python train.py --n_layer=14 --d_model=320 --n_head=8 --n_kv_head=4 --head_dim=64 --d_mlp=640 --vocab_size=8192 --activation="swiglu" --norm="layernorm" --norm_place="pre" --norm_eps=1e-05 --positions="rope" --rope_base=10000.0 --rope_fraction=1.0 --qk_norm=true --attn_scale=0.125 --bias="none" --tie_embeddings=true --parallel_block=false --init="normal" --init_std_qkv=0.0257 --init_std_o=0.0 --init_std_up=0.0257 --init_std_down=0.0 --optimizer="muon" --lr=0.0124 --lr_mult_o=2.0 --beta1=0.95 --lr_head=0.00465 --warmup_steps=66 --schedule="wsd" --decay_fraction=0.418 --decay_shape="pow" --final_lr_fraction=0.1 --batch_tokens=65536 --seq_len=1024 --doc_mask=true --train_tokens=345600000 --steps=5274 --dataset="wikipedia_en"
MLP neurons of a small language model. Each row is named by its layer, matrix (gate and up: input weights) and neuron, and shows model dimensions 64-159. Each number is 500 + 25 x the weight over its row's rms, rounded and kept within 0 to 999. Numbers have three digits each. A neuron's up and down rows have the sign that makes its largest values positive.
A block is one neuron, or neurons of one layer that tend to fire together. Before each block is what it responds to, as a language model described it from the Wikipedia text at the highest values.

Description: Tokens inside a person's full name just before the surname, mostly the period after a middle initial (William J. Rouhana, Paul J. Cavanaugh), also first-name fragments (Rich-ard, Col-in).
L8.gate112:494495462461497478517548488521504472504439510462506513492506495417568492476528474499516496471477474494494532457536487511496533507531461529473550524521510551531501490483514502533494494485490500541487506482478470488492444484521516500482515530544489484472524535451482518483468467518500517500
L8.up112:479518485491491502527524504501519488530494478452492496509495506494559516486510464483489502489475472470510526477505474506538543548521522482437518511531518524488459494531508500551522477513506530466531508471489513513489464511507507512455505522508473488457518549515473523484533501539516522487
L8.gate326:473491481505523487523528519522515483522534469554440473544529467476521511479501497489466474478511500497558554472487535514471494506494524475486502479510539526492516474504522533449522477539501527497548468475508489519547513514515493570510535513528445525524472479523533495492484500490472495504
L8.up326:509484497494509458507537477512492497506472531475538481465560545534507506508523517477585469531552524498480519497498452543439474525466510481462518473530532496482484466511512508527498520439493480512503504489497473509488505481503485518509516537491505518459489510538445485497507474529491494522
L8.gate397:502500465508464497486456528439478498467505495488509478493497521466516515506530524499478527508505466483479524523525544478506516500532473479492519515527480523510497495499463466533533487505493484517500474488475479470522503497510520510482474486489458510496509523489496534493517495466545492518
L8.up397:509516461487471500516498498466506504502477452456511506520529537548519509479536450494507512474537520508495487505510490509525494506509468504514535487520517535500486482503530489532460494491501532464462503518459490483515485456475503543472446468465482520497503530502470523529543496474530503508
L8.gate409:526481511479501495473539508479500490479500512492502503536520529501468501506506461558521545462542516524488499482481504479540500478507546478537516497507488501510465515526534537513469482487510526535494514510488500508505495477513494534453478527497495489479483550518546496455468521482518503494
L8.up409:480486462526514471476456464464491472512491504459518478459532492497510530488498465476533527530466521489452498488510457504514488516534486513467514511490520515505526499510524488466496501506543505496521496468459471492503497509462489488521489511436530566489508484486457520513509506478507449536

Description: First word or piece of multiword proper names, mostly United in United States or United Kingdom, also North, West, New, South. Weaker on mid-word fragments such as pict in picture and ot in hypothesis.
L11.gate317:471455515513513461522507472520553482495488497527512547498499525489448506483528498532460470541522521500510483508515502459491501481517478523487462533505491547521532500515487526434482495494503497487514543528474507491470504518501447489526451505492491528492471467468503504488461493493506490468
L11.up317:506485505496490497545529502484530492531442471472492530545553474515506491472484498471493505481519468522534507475542485474493537486497493456522457512523475472491495500525452522471518510512544512508479494488512506507462479500518481485518508498517468498496517541418469505510503485494528526504

Description: First names (or their word pieces) right before a surname, mostly in tables, credits and name lists: John, Richard, Jack; also some list commas.
L11.gate45:482492452471460491528515526511499497507471514481484517550508501470527484502494485483500543492537517491487545528509511454517493542535481479492536512517482553510504520493512470497503488506510515525483468502499476444526549532486491501499485497489469511543502500538509498468510538463498486489
L11.up45:435486491495483514483482457520522510502487528487481508490500527496523491472488548517492526463441516512478543518484510476515463500497509476526462532539485513502508525475475484518541505533516488547499474528484444473533550528501497499494493487500516514518517504510519510466485500486467507523

Description: Short capitalized opening pieces of split words, mostly names and proper nouns in lists, tables and credits, such as Ge(offrey), Ro(ffe), Jr, No.
L2.gate75:482481504509503497518483515499522536495487516552525484523460465526483505514505499513540506523466490495504507500502465454482495501493495503536515539487480502473458510532539508525507482464481485462483500473522484546559451474485497502494523519500511480517502510457552488497477493478488521522
L2.up75:502467499500515507507469519510502525492489494552529480489461478513471503501489495519541538539444488525505484508497462459479506497490503502508529530478489501480456497523530499525486495472485478453477492494514519547556444479500505503478521538486494477533521509479548490476492491473496526509
L2.gate205:506476500480505536506506518468474468535508476495520508467537503515521508480506504479491491501505501490475542513453488532486483456495510528462489500478541541532483492469498493485475485516521519453521529503490499470465540525470526497552525477526499483510527528534499512486450476522493516509
L2.up205:554511529492484529495470517467478501529543491455511471485532474488488501477510485498494528449510528492488529488440524506507490507476462520444494511477545527504492521464503541513479475516509507467513487533453496473498496496498518497498495456471506510505520542476541513507450507494474508496
L2.gate212:480522513460518510513513511495420505475490449564500525506485502483461491508493476470520487509530518486490531489499457520479508493505517510520523507508485477471481480488492507500504488499510535508499479476507517577521451522491492507484509538550503514473478519495517479500478470488481537470
L2.up212:453454535529514513503498490513500505456487492488510527503455537509536527513519471497495480487527478473486525496514535511513548508510518473504528482511497486468480533472505481498515480489498477516528487492526497511534494499498492503559491513526502539517482532540495495461495469501499503507
L2.gate302:533485488474523506461458533472471466478514440468519459523485511482515541451500519455511501542484460506504474492479482497497501520488489518517487544535510482523518512551497467479490496513500515445504533532488497485504481514456505477508479489484506492534484493489482527497470471520500505486
L2.up302:530493486482506531477483543511469475466502434492541476519503497464509521495542512481510495530451458505504469496463475504504512510525504532515490529537513503532523509555471456477505531492499499455507486535490487456490496499464509498495454477492512483535455496527469525498471495520472495454
L2.gate340:561502496491498514522531495481464490478566473541500436503501468516500435507563468475522505486476515506484501491495509474523487475474506512493479481549504524521505465494493502521491501501504467500519553526536467517524499515513487561491493505544537511535531519477508519449496544485496444535
L2.up340:552485505481515495529531496492501491506525483564522491507524488525474428516562480446515520481494511487521499520473509510510511485468487458491439469497524536532533485515517485515521507508476471489511545510525460509552514493522473495481475496548502481513559513468507522498487521487531439523
L2.gate354:516491541451478524503506533505516558475469532493448518492480456542459482465436490530509521493489496510477494509500501515479488441497467533514508505510508519518515509504465475548478471463472546498506501488512471514450492532506518527465506508476494512518489519505553470534524491481466487481
L2.up354:501497530452506505523481539494507553455484527502461508506457467524471486470443469526511499502477500523466509474511489502481501463512479534555507504503513500518529486507462475532461489473495531509511512490526472527450455547497487523487504514520484521505485524507556485524516489465471516517
L2.gate375:459498479507462455514486475500517511521532488473532515468499495528519488534485513451488481440524523477454458509468524534547522497462531509509482502535496485515520510479479493530491543466501527485479484519507472522480569499486537525537497511553499501531505525468485577477512477486503508482
L2.up375:477516486506500461510488493485550524500507499501557492488510509545522532537489500469494463445541522484469503481482481509542520529504522538497451522521501517519524510485493520507489541469497571482468485496525498520493525486497487510509478490537464510522495540488486573469521490495490503464
L2.gate380:533468528534481510456526491472493454531455527474516516500465436483507544528498497487497494499486492516502487512497497520444465514497499512485467520488501517486528451484497542468479506511565432490441474500545493494534477515468509473517544508474527484478505518526496492453484522490515522533
L2.up380:501481519451492519527575488495515459531516533498513472509498472504550531480500457520496516505487512514506500522508499492479489464535497513501439518507475505519471487496449491477466512512492523473535493483518498462487511500501486496510538527475537523477494500501491492510531518522491473483
L2.gate460:480466495504482495486551533483493515505491505521498498493516506512501516488473508540466511455489500489494535469514488537491503497526488540529506490553460461507519503538467477508495498505500512445521525472540531495523486505507459477498468544514541535518532516513518539482512480470520532507
L2.up460:462523493501455491479492543515526515524499505505468485495487501488470500532444500506504503482495488489478541459526472538542490501533508515553537493500509516492524525508435508536474497529473495489484524463575494489525495493477515485520505491535510492497537454458529512507443488471507512482
L2.gate526:575493515518505457473503443455471463492495461484525502511503479527456563505541505515516483504481527513502519497494447458494463452480540511491540504506473528523494492519501521469512458499529526442480518539502489527484501492464504462492539573515457511517538502482547529552486469503450519491
L2.up526:552515537495512477491512454467467463483491460468522508491521469500457547510531488502527475485490545501503529504493456459506454449480540519519526510485475516521500489500502506435476486489547522472477477529513491495511515473512490460481538539517470497481497494492540518552497478489482527505
L2.gate541:469513507525518536500452480464459489458496478463539539486463485448534517508483463505525504480524471536482527471487502513513475530492478544518466503492472506516490505538507519517515493476525516490491484488516518501501551478507520506454513506498493490493476480473506443508525500461471500547
L2.up541:526481496499466534493536499536513517517498475516483509497530468498470473403482495500484518515464521497537486492498514510508504503453508509500472501530513541508512487508523522510524485522503503486515471507500482485479482485507514471477494504491494500445496511510507498499510541471491523507
L2.gate557:459508516514496489466537490503484492507452465519470468494524517509513474511501490493520519465444471509498471523521471523490549520508501573498449521467486466493485523479526553516457515551484499489496518531492484512526502482504534462498545497496528495471524533522521479476486546483528496490
L2.up557:468484521514532481478474526518469484503477530528495452506551535508477469488527473532503471527524529437509494485524481503518547478527506502527460504543470553536494501483486493529466555474501503490491476512497528493491517502499526449512517515496514443517542505501504528499495568509465469507
L2.gate561:516496516485545483484505494521466534471482474487497470476482513518479495494490473476466436479479505461517504419467484516481493457481539456493502447502485513526462492506525530523541507486543538543501504508514487497484416520508528513533495498526506496504493522484519461462437488512479461499
L2.up561:499491501507513488542506491499482500471526493502511504522472499487483480472514506508516511482491488479537529479531499553460528550500473495511524495479480519506513495520532480506540496502499571495451494529522476487508486536511489482510511495489515565517500501511481515514485496500485498428
L2.gate563:505483528484536491513504502482473515519483482487511547512494527519494496509479521530528505482458496503471509477482469509438501463510506563489491450508423505475485488496475457487504510514496506456452496501540473488469487522479547507515497528506462529508479505497519527518521496463460513538
L2.up563:507517515483523496506500512511480528512458461540491526491481489533528532496480518521516508522456489524499506503496450512448497445501489579507500456524462497449487497462499490495509494530511492485443479513515483517459506487444556511481508554474512500501511509492540507546513515495503489508
L2.gate578:483481520498483493480474507548447476495530500466477521483495467520512542443515547490537493479503532491485503492486518487497491517561491517488526550518482493541465510459499472521503508455476459471531503565534493485467511518469500509473510492474551466492541484490506506484538472498530461547
L2.up578:498473541504482469475501499558449510477511480459469519483516463516474527446507556500527515473518536472498523495490520502461493509577515536508503543497486502501471516492509466535465501452483457466506540562534471487483491510477523503464514501480567482481513505462521490508530497480526492556
L2.gate608:521466472463513508497522494510462479486490458478443480508462506487475528506523525492512548508489456507515537523499511517447509493517499534500496506507457539518492501492484414527497515514539540469483507442506483503511494504536488479501525522527560523504500493473501499496502511498476463519
L2.up608:537511486527517481485492546489480498577517500503515514471515492519486464492463466534503499481448508490490528546543514511525498509508491506477438487508472499547494492498502478571505500484496485484500510469492472545514472531509506523489522497523455518487522428450448508469506481506495462513

Description: Fires on "in"/"of" linking a degree or academic unit to its subject, e.g. degree in accounting, Faculty of Engineering, Department of Water Resources.
L8.gate77:476484509476528471482500484532508449489481489484503461469534507471530469525513504480513540501513452536478500476451530486521460469487488497518497517500501553475468475566497516489478513496553496500502507503513555492523526512512518531510480522472493495488532536471469512490526506535507514472
L8.up77:513504524491552484510502510527444478509464520504508467518509516483522498511501510479493515550541466511453459496462483490509489457523490516556505478467446553493427568514465515477455479488526508501486504501489464560502452538510490554471548519501509475513511509470482511499527501534507483498
L8.gate79:504508517513489481468457515504514452490505462465478514520532488521480476513482467536494480494518498497488451530496497476482504506518508481503497544467481540548441497550480478484533475517485501499511468516517512434476513469515535507514513525460492526502508469520467501500444493489520434475
L8.up79:498473506485508491487502499547487458504494467487492484544480538463464471511505480505506471489481463452480512540481490548492505505522512529488513480513466533523484462511491507540472484517523529506477466517488505495484475489476488535493491525470493486516552498469493457487507502521511464502
L8.gate185:529478498491545471495497533509509523481542533524485479536501497483493529516479496497495500534478491473473563501480504494534520537490521471521501470468477485481529501501515527477508454535467568514480495540499463492483532504485503533513524494479531507471506544483491511508503519487448490472
L8.up185:439486501494531494509485507516497475472489507520531452521493479507513485472519488521533509435508461471504514512527547490489508521487473478549490451533471535480523471517461475486485506513497507540520481535494509530468536499551470552500466520426515558534468496534480497506516495513492486508
L8.gate414:473512477514568517475478481533473496504496502496484506501487505538489485469496530477528518462516512475466475486494514536506476465522531522529510503477535483496498529507455523499433511474505525525487496493431487504503503495539483521507483527511526505488521535506504487494506473492484504484
L8.up414:443475477457554493509532478526520536526513528502503500534488517513488506506524529481535535490490501499471498490513528488502476511531506524518518531453519487500506537504470497552499457479513522521498528492486511478502495489460485488486497509487535498500517502498492515466459486474520485495

Description: Common given names opening a full person name (John, Joseph, Paul), often in tables or after prepositions; also first pieces of longer words (sim-ilar, Pop-ular, Hart-son).
L2.gate31:488521491458517444487523534485506519534505497473522497524540503512474539484506548486492512527483481530462536470502456478467492476486454497497512493528516522502461541495520475565494509470478515493530486513513541507529461533507487482472457524543475480479476506510514459516483508509556500492
L2.up31:458516468466504465504540526496502516510536467482501509503525513523498527504498512488522523514476460487488570510506486497479504521481459461491500513523491486483507536496511499528523472481468493518517480504523508500525497523529510480499469507553477449481468496530528457507524527525528514507
L2.gate37:499479513483483521543493474499480469527535501455484503509476511491501466468512476510515475533503481470531509475492515485504479508520460500483529512539512506469523447520490508473510470465483516463522539515481476472497497483511501528478484503506502498480535482498468526498487531468487477531
L2.up37:537485501485498525478535492526463511512554491487517487514483483493462470500502502508502513507470499470491513458494491508488487477506488520459534573530503534547533494507518483480500470466484516500557481517512504479491475479484474481496516518531475497491500497466503519481523504503501529520
L2.gate48:505519473512475526509484513504455498470503500515530493519512489503466533463555515488511483503484460507518507513504488548483484493508487543480444480489521490484545484501540488508552447456489501491507479503541491497522480519487503497456496477488522516516524498524464469464552497454500508502
L2.up48:476471478512490554479476467496523527477546500507562524480495494493461516469541493490495485479512458467489489519487511549485454503440491484484455475481519517521525495479502478515535471473531493510483507506550473488513512508511506500512533455461532502549535495555518511455550484476494479512
L2.gate90:511520481519459461488486494506504509473495449485492498499483514512507514512527504484484535544493498530516491496499483516479487505517512562510527532475452505496525484506501504455469528540452493442527507507495502522509468490514505560507538479471498487485498465496495511435514492520438527575
L2.up90:528494498478483480496514520506569507480518478477477504468501527465485522537519514475499506527481506501533490497451497516447503514560466509513541536492455462497504477499477481509491525459462467511533519503489537541494512495498546529512497458488510514547489475504535521479517517516488541512
L2.gate134:509499481497497563544547514520516466506498501492552514496513480495502517522488545495516504538516465518465547492477532498491530521493498520519500531518491511529504465524488504520536471470510474523512527461491521515474486452515529492472520480550499496483529539542456514474503529519483520496
L2.up134:464511464486504516516486507491450461532508470532569493519475471499547525463525509492503506506556434513482515494533482520515494477493508506464473508457472515498498463508487540543473450461497470530539525489518521505470486495501490482522493517518501513518478536525475482460513480473512475547
L2.gate203:496481489516466521458443462474562509488514441427512509465503513511513512446507466503503489524538517490460474492481502517512502509540497504504496501481512472475493496488478498484517511525499507477491475536466442515498527462504517514483480478443510506493515464510503527540528467522553468511
L2.up203:529490479516487467515493461494484495461492469476526528478483530528492539483534534532570475501481471530511475512482455544500515519506488479494450513445468518548518477537470510499505456495516487499509522477494450520513485432486499502508504499451525504496548516522522482506497506472485513519
L2.gate348:463489538534493458484506525503516435505491503510538510489494474511515484499504500514505491491518498457502492501517498517527495511469516516489457502532452507505557531563503512498517449484522518487505526487513495511455508539512483537508533503512531528505538495520473476507473477513496507474
L2.up348:475504488515495468484549488495518432476484530513506478500492534511515497508575509566502513506535523477468520498480514531510501500473530512508477482510467508523527503493488498536486506484481513498490520477477514456421475564485490500497504510510492512496461515510471503455503566489492514482
L2.gate349:520459523512445569504497487510480505523497521483482486490517519532473527497497468474518485495519468488493501496508509461487516505511471514508456503506509545461513493527484528507512513471525471505478499485472505512500526509497502510497454509477538494481514502508530521466493523553495481474
L2.up349:497475530537447540489494476483503478498482505509467492501496543541487520492503500512517480492499469472485523504443527477471529487523467505495516529485470543468527498520496528522501500481486512518491511494510531517506518499468481440533478471505511513468537498514512506487487478535491496459
L2.gate357:492474507472500526514473504493476489507528513480524480472535523504531526484490497471471514469580515493497533507473516510527496524548472518507477485511513514491474528487497489523528519498548512489480472481529475485491511500493496515512460510491473462535496499512533499494482482515523501508
L2.up357:461493504483502488479487500487498506499526520496530493520526527510495506478510526484506519456469484482452522521519503479473521491485520546523464501487503532519494537571523478517508480481520523500445505492484454571530482491507530505478504494510504457500523514466486484509499496512513525507
L2.gate495:538517527549484488493534495504501441534491481526505464523476466470466474477521498463515513522475467482502495483513494545505506549513511523492515481458496488500469478534510506544461505512538525491445503475496547501483493479502457522533498506480467499517497509503541510479544492504521443501
L2.up495:509485508524455484497522461530519458517465506472511486524495479487481495499509458488506511479481486464523456442488500516467521541540488530462515495496503496522475489538537543530489518489509533481480473496487562495505445463511475474518481476501501491468451521530526499472535481506521499486
L2.gate514:478556504520540524490492468497512512485483509509503486487509517505509453502445557513543489536472499457493467484498520519493495564507510505464476505490520475541458508546474491501470489505451451534507479512498523536525531512429488476512506488527506500513503510507488528522510487514487510473
L2.up514:474548472490513519519502522512522508491479506466496499505523495508545472498455538527537489536508505458506479493505549476455488565493534506472481502495515472515454533497470481480493483506469474505524474500509512508510498499456503472511503496501488497489491501551516536510514486525456477480
L2.gate539:473488486484443482537508488514497514532505501470524516522522475508517496480482527484478502475420517457505500463484534445444513513493479532483495544511500565500510492479483504482498552517465509521482471508500570479509530481502456489530533540476501511475505532498515485480502522481488514511
L2.up539:494494515497533509537500495542516522528456476463484545489510520510478543523498440496492512530502516506476502479489465497500475529488459524461512526482475477493487488517466495500527508520501467526469494453488509501496499503464518494468506477479478533479494482489524542468544458492549471497
L2.gate559:468504493528487493534494485542505531485536510505494485512478502510506530460532505440515498507507455498492504514488476496514493499500494505483510551469496523540526515519518505493488532544496497489477485492502500501471474472477481480485498480508463512478503454483532496507542485550510505551
L2.up559:474517456462478504503490490516535509494523545483540580514471501528449463458480522471527531528471516510519532489496506530525525514504472498520542560511472515501519517488455533495462479478487518528470477471502511508482492469472509486499551445491450492552526481513484501493545520510481477532
L2.gate568:504511515488481495470479547525491486462497482505491506477509541492523477504471507470533501505497503474487535472528497513501496504527486494432478513491476468529509489539514497526557545513524500507492476489496463504498474423498521515514528518465506505509525503543467491499534548534540521487
L2.up568:486500535519522473495502503491523480519496496472529522442503511504491528505500552488458496487503494484445481437513523518521529492509478517476462488482471477562474502504488512513483519502510510513518467479473474523506503421504514536468515473448493504529482490473492505463536537499527473481
L2.gate570:459467488493571506498474504488483510484521480522525527523499497503519525479527505514487507478512488536473479518515496519539456563552500510471467478501497490516508488513512514488530539458503512494513491474463489523528469499506486512480483535466493488536508468533542461473531504458513511514
L2.up570:499452521520465536498499500495513478515487523531544539520497509552453479499482515499497505484520499512479475485462530503476444530503485523522532496510516486491512534470497491507474501498480472517523485521467522514459512551522477485486503524556538475519491443469455479477486486508495466467
L2.gate595:541536487493510473486479539523528510475483462522533531505467515459490476484539505492465497492497502494504468501521480499472561508457532494496488504477482512499460515546559491473511493474496507454496484507485505553498501489518499501481515534497471531502499495501498523508494505484478506488
L2.up595:476518496510500493490493543493520444538531473506506515508474530481510501532523518569487507487498504451535454477530498505455486510521444533511554518494467504468465487546510521526509489507500500499495494520512486478514467539530528544492501525510458490523503508490478473487500501454515496504

Description: Mainly "United" in "United States", "United Kingdom" and "United Nations", often after "the" or in table cells; weaker on City, State, National, Country.
L2.gate17:494483504479538535488466484534479508447506494485512490521535530537495493536492484464542489515510531520489481467513478510480480482572505516506496483524520488546479509489474448528482473518559497479488557481487536495501489499510470472472517537502490455471552529476520471511528519491499507513
L2.up17:511487498479480543512501475468529480465513480496493498523473529505507501505506503475479530506495499559526488500552499501487488493556538487482509485492509469603487482510474477531537502523519480483518540490482538522494497480508487462491538548512488492441541511485499473534513530483471504484
L2.gate38:479476499500525473528527497533530455529499513507532492465538484532451493481501535514498502536514508484507506497517476496478463472538522536521471530536491495478526491492507514485508523470465492482488515530491472455465510471534459512498508440521488509523527502551475494516533474520462528500
L2.up38:447469524498480471508514503511485492477514519539514491508517533542461503461532507529521497521520493542540463503481492459514465511484457479508522502457506542424478514456481491530480518444505461512502502504515499428510554494551430477536506476494507500486465491505500465501521432532478500479
L2.gate129:476541454490487483505515509465476522499465437502498500458498533502452489529485535505501491520488527494472474481530521519460484456496538455507516506481481559482543523521494486505530473518453493472472477516508495525540468480464473507458475491519488505580458488480513525508495491500521538502
L2.up129:496516461512508495553527526489516526496467462522498498459517513468468525492486538497469525515478524484493487479516492476447499462480512465519518494485461523485542520497483498496495491489482521482489481534481521563530435493488470484448514482528501515542438479487494542477502511499520537493
L2.gate173:490517480484554480474513530501480473477525497499472495474495488515522508519462525478501514506453506526495463504533503484527494494528502470530455504507462530458480525524483515437532505479515504537457476505500472462524501496491465515512549494488531486475535497545506506454515507559527499503
L2.up173:453469505516495507492499510513476477467507502520487504501492450528527524474428537536444491478473524477514496515502492517520530492505510533504458485468520537491507471505471514481508526489498499516490486518501495466456471466446511516454521505457508497501518519492498481453501492492505513494
L2.gate198:513520463533541472480482462457511492503479527555519515522487471529462532443481502495499526503519551505537450521469509482488469498477471484514489512506482492518516531513524515506467534480500487545475448504436511520513494492509485497506426444479503492498487483478506496477518504448501481481
L2.up198:498510470513529455505478454473528485469493566532519507517485485520497559427475516476514524489529540493533426519481508480482482491482473499490524517502464505487481524486520506531466548474461492516469470490451518524500495506494472515505436460472482476476468480473503487495535489438517466494
L2.gate241:477517477540506476498520495492506534496468444476443491546521513516506552525467490472500456507509501504487524496525488520510504509537504511468497494535503512461465497491491521514524523508499485498510517543539443460511527449501506468511500504492499522499488528500506481479516534488493516538
L2.up241:475495486527504445469540511516503509488467457501460497488511489535499511531493478486503468537532509532515510488485490484508492498543493461534515475525493528456433481498493517543509525495461520547486530543546452484469521467497491467497500492482525526512507568483519480486527513503481515526
L2.gate277:448497505520543464455526475505473477503461439515504486485498517500543469483498531497555475483511489502509470489496483509481489493517504518498478501537477495517489484509511490513546486475434469533482515494496514525522504516513548510500479497568470460521507501514490493495544504543481501501
L2.up277:458518513525488528498513522474483476495486477502493507509511523529506490495457489492494455443509500504492446504487490487487458506512512488478511517485487502522491494495531545517519486476495483498507452453488469504501489511514479492515495529552430498525542507507464472495508519523512487504
L2.gate290:481493482538493513464467496495522539486462525555514489464509538465503491534433473475520492465509485546503477488497524494455490497502494527490499514486499462464505541459490512487463491512491487514492499488513523522465511463490512522529504543514484495527514484497480498485526518534525539532
L2.up290:513511470518495508481472448507532532522483509513503497512524515488467485512482494534490505462485485548503485507466508510494510485509505518509552515465497523463520465476529517511493496515481487548488521479480566551471511476536478526510480514529508502457476453498477503496575493520555528494
L2.gate347:498513493520521489491518471521512582496530497511472523498487518487487448500476506513502505514509482518502525487485509516488529518478487498533549495492560482485544506456448486501470511515476519471567492505475501477540527511502465499487485504512481522498498503465480517498491459514497525530
L2.up347:481521504523527494479506472513500586510528510499463497474500497492487469510481530514505501513532464508528517518474519498482500539489475504544539500454552496494532499449448465489497509541444524458583487491456515501528511517528449475496491482514487520479504532455499498492507484517496524521
L2.gate376:503468499522515504540492505483506531503530488492498509527497483505489514545445518531471483492529522536485495453527488507516518522499532514485513481491512524473495467520458496534519518535492478486508549481519492475497434464534467473495456512545510506528490452469513470507487512504519469495
L2.up376:480535489475501520478470481458526544555514487463523523515488524468489444515506503502503488511457469504449497506519501485494425527527509472517509454516453516501554520491494508482464471506482513505527479503468510544475489551473476514501478491534497490501508485470493503484476504551491462507
L2.gate404:487494490461446520469502487492488493453510500511489513476564518514462485473490516507468490457499484493518509466539520495453476450440481520542487557507460512474527562490466455484488480451513511493512467496484501527472483470505556533474431491517507502474483461486477505552487539485546439523
L2.up404:484473492457430492477529502537485512438495464525477525490531525543500470507504496528520469494505521500524525459504517511457497523485469549520474510507465530495555507484495517491514486477493526490484480473493520507485483469519504482501454462534491482482476486513496513537526502493504472535
L2.gate469:474500520489501489495494483512474500494536504471521516516466512480510461463465515495514502516486482518497476498493475482514517520514522474525465503515498501509499532497524527510436476484499506510491506507464484518432501459490478527478515500548498485493462501480496494486518505531489502429
L2.up469:509493506501485443495513490541479534504516485476521493463526452498465491464458484488502515539461488514532495508488489470487516522480541484515459518478507511513502503493472508468476497450513464489481498509478527509518529499504485510523505525519513501497540501486507530487487500469502485528
L2.gate493:482546484479463499497468488524501536505541557487444530541494465502473471513524502519535511480463465541540543495539536488487520462491533480497462533488521552484494467484495508509498463508490487494486494530482492497519532465488530507476514510503479519504531488528501499452521546504497526521
L2.up493:507541455463479492501500481513489517520534537486431508540494509520492489520536483517531528464479460509515546500526533483474521454500527481472476514482504569480494467497523480496525468499513509490505504539488492490488525492505536512499524487485495531496515499536503455475512551502485526511
L2.gate497:512478503534541537536528537477522474534466497491526493448497474530471536542523516524507500497530532529523481451489504529475511509487517498527498464479463469520515493504447531542498523500530492503517478494496479537523437475490483477511484490515455490512504503531528462500497540461514471482
L2.up497:523516503509502504473487510473502495569558536559460510460522502516501535482498488523482507503523486515489466477511516486467443503542501491498458522490500501506512499464523499500482521486525489530506498507471500509480498504482475497486481513508527471493521464459494460527473487509521457481
L2.gate550:500505520479549523483515476488487467475481514452520554457507506484476507503493513496479479514490479475507474551487507502502520485509535499476497481503483561549494521534509484465497449485480500510465449488501506518488449463500507485494483500529519512518482499513525532559494461573474525472
L2.up550:493480512480554517505505487503474472463484532454528560430481487502474496506473501502507491510519451465498486526500503495486505499497534501480496460526479562519498512515479519466488478495487489517466475493515482504477462472527477495481487488529542491503465493516508507557524487557491545505
L2.gate551:463497526518517464512507475500494501511477535532496539487517474501496486485534496506503524451500471527480484472489485561489510502527432459551482523511509502496523476499457448491498536483492467477461526511467481550488471470510497526479498490488491516478518503457531497489519509457486492517
L2.up551:491493484538493440496489505464531507543461490498504526505522506516492453533547508499487538495513483557485458488482447534491525479528456471536534528534504491511538476480491499496465525511508452487480487511482518531474490524521526552470479494493484497493528467477520477481504533480505501511